From a checkpoint of a small transformer trained on Wikipedia.
Size: width 192, 3 heads of 32 (1 for keys and values), MLP 768 ReGLU, vocabulary 2048.
Training: a variant of Adam for these matrices, 9821 steps.
MLP neurons of a small language model. Each row is named by its layer, matrix (gate and up: input weights) and neuron, and shows model dimensions 64-159. Each number is 128 + 32 x the weight over its row's rms, rounded and kept within 0 to 255. Numbers have three digits each. A neuron's up and down rows have the sign that makes its largest values positive.
After each neuron's rows, "fires on" lists the tokens most often at its 100 highest values on Wikipedia text that the model never trained on.

L7.gate309:145135084169137083084078175119186132108154152089051091116158124086138074108156086091137158092146169151158115132118106100143144126115123189103074178093163130109140114144125145158107109148218165117158096128119105148098157192056198100128110139151117135167113162151088149101072136160110055121
L7.up309:090132170154118067107053133146155151180121158159088105113081153161155138111134072150118176156116217122165153187122126100091149119090165145112084132082165091152191107163154080197089137198136139127177143110087177146125148132098114191121114106127118098157134143109109141110148102179133062145
fires on: " the", "le", " his", "s", " their", "ual"

L3.gate642:139163082141182100133102135130163114044095102150147091123126102044160155122121144159181117179108164146158115108078117082112176159086151172127130118117157120194148154105088157114182171104154156161122156096145158178098128157113173122072159145172132117116100163081114168150126155129099145116
L3.up642:124140073082141121111133178133145115118094111181184113146142090088149162108142194165165163157089142135132109125062134090110165143121107175121123139113128122129165164135125173121153158076148165144103171105169155171110140144148137145095148171095112098119140113092137137108114171082062124185
fires on: "us", "if", "co", "und", "a", "ig"

L7.gate545:132110071171152071073131128114122168094072115126122120105060073051107119130120177082106138123146189141161098125119119136166150104187100170137173170128142082132112090131087118152116101172152133122128109125153160163171146121100127151050122185123154107157163116090147135133122097172135125121
L7.up545:149095085143141080106161115117077146138087095113129154102059106059135127103141196100094153070113115118169091171158171110187160109205119172122168161177104089121151098119110103171132091169118156118143123127190142159173122127078170184098106123134118085184169110111174133154152129161101119123
fires on: "the", "le", "an", "her", "ly", "be"

L7.gate565:121099077151129053117066111144135147118126130132110111110154142079120121108119199133121171108122140159131099173123145115084157105092145090128143148144184122121096110098119137166112140184143153117125114113144138156108067116141177126123099218169099140138116100175192120126114094155162135145
L7.up565:072105145116177058072098127114118149162131087118116110111136139108135112108128174084142196118122156148147073158072180107091156154110090096167108146092148124151153111128130175172108097162130163102095142117133170155165133134146116166137130147164084110154138140150182147184124066102159148125
fires on: "the", "s", "an", "ual", "on", ":"

L10.gate654:132167127112138055090104128158103122123097112194126108106137115152117099108117124082096144103201146121140166097136166119188126157116188112145139079146126125141100134106136148118100151142159171126102077169149183208076134115119140107104089099124113117100069147140154111177173182181108122175
L10.up654:145115138174106167102111121169108137143102191103116124151197109147130173169091169151115087109091148168116114105158128108142087117162201139186134164153151136189079025104120154094155199121132089148105100088135066150103140101139163155121158120147107106099113139155115098123163135070100086145
fires on: ".", " |", " sp"

L7.gate119:104138053082166116191103161165097110102123102144142099115095129099143114126102134128190101157131146157193115142091162147192224189101125145083115139129109075168125170098092088098117151139098171127145104131137145118104141140129151099056089161125113123135186141073130080107112161161128156091
L7.up119:130133077083090114164102086100106140134087078161129145101126144058143083087084186132157109203125212098167122141096162114155177134090070127124164154146073121183148142103170127118160182149091139159098069128152130123105162107155179162106110158149137145141172169117150074091165140112097085148
fires on: "us", "ia", "ig", "is", "um"

L10.gate59:140084117143162101156098054136073141124148129156138077113187100135097108152127129104151124178189142135144155136107108144167119110122192125117209133180140133186124031134088128116175170125120103196156090106117145187071097171129159072126158081176121141224170136109125105112122135151101133090
L10.up59:095154091100194053043103163130105114135127119146085130099108100144147169063081133067175074151075107153170109117118118182132108161109117102124109116138096181140081081163083157079138149175095066138131153124151143142118111092111121098141123070183115110082154137120151160176185177142111112137
fires on: "."

L6.gate720:077129169131093180066120135135137183101123123108073113123178136146107145130120106043166124099178137166085164151108179162158174173132141126075165094115175180175103117114098172105117149133153160078158111170158074126161197122118119125100073178167116101103121127128134121158164092100208158106
L6.up720:124087143129161156084119154138114125089091214164155188114169085128104173178091140085072060114133146114111163123122091069075129161151146080144163114072151096143111110107121108166159143078185135115179102139179126144117128106144132125110120142199177077078145149112125154078109071105176057145
fires on: "d", "w", "h", "ly", ".", "her"

L2.gate544:158084112141177141070043155181128107115136122106162087125120123124095099157130134184177153180104201156094200062124135152079149128145101082109134109120087171140083107148115122175141112139135154122099146142161114128121094098113159147095157115179140129091124164105198084116118119139085158080
L2.up544:154140184109141145108094097171141159164192143155162114145095183171114089145131142184172119171096170107131180064135163130114143125096128068076117094097113154103092124132147123132158082116133156104161148083165160128165102090154107122139117096171131164081154143098174112144089146115093216140
fires on: "===", "==", "====", " record"

L2.gate315:110108137156144074124035151180143153075141111147123111086106110141127085182110148110143130190119120157146231118099165131171134107147154064086130092139163196091113086136112151121137113074059144070127146130168118148150093126150132081085121154154123084105116116089144119114153119149167125118
L2.up315:121142158126104092130123096158134167112178106131145126166129174136101064131128173139133105221175097130138178079108151135172129106146111044058105142094130163107154130152172109131119087108096144085126154123152177171150060126122113103111132129175100059173152167075167142172109144129147161149
fires on: "===", " played", " record", "Career", " debut", " =="

L7.gate628:159079152086133128175093149151117119099159129114121080145146074161129097143132111130127097110159099183124150121158104104164123145112170063159121109137191113175053085075103163121101183102124133152187072152183112207129115125120092154125088140115137194166122135131120115188137172095171159160
L7.up628:109160081152133116098071151190123113169122143149192114106170083147101184175079140116125074122129127122104171107112192125148122170094143119123097095090105194139133103101141083115051107130124138177076090152141134141120128124160106135116150111183123116077236156162107116107201190114154070137
fires on: "."

L6.gate336:145128095145136080109131141157110120115117157088142102100157043167087145121099112140172115140126118141144197090122057123108135141130174112147083136118151121153079064106084156111138162126118146233119084164180129202139176144116122083129083109144110149125158134120140052131122123098095096157
L6.up336:134095121133145109089121126163075099158102176148135133074167071157137174112082161160115090144123106149095123108119101136137180171091174089143157087151151149124071118100100163078102123140112134184115077165161112149082164172152086103147099081162092111110129079142102105125156127105140159180
fires on: "."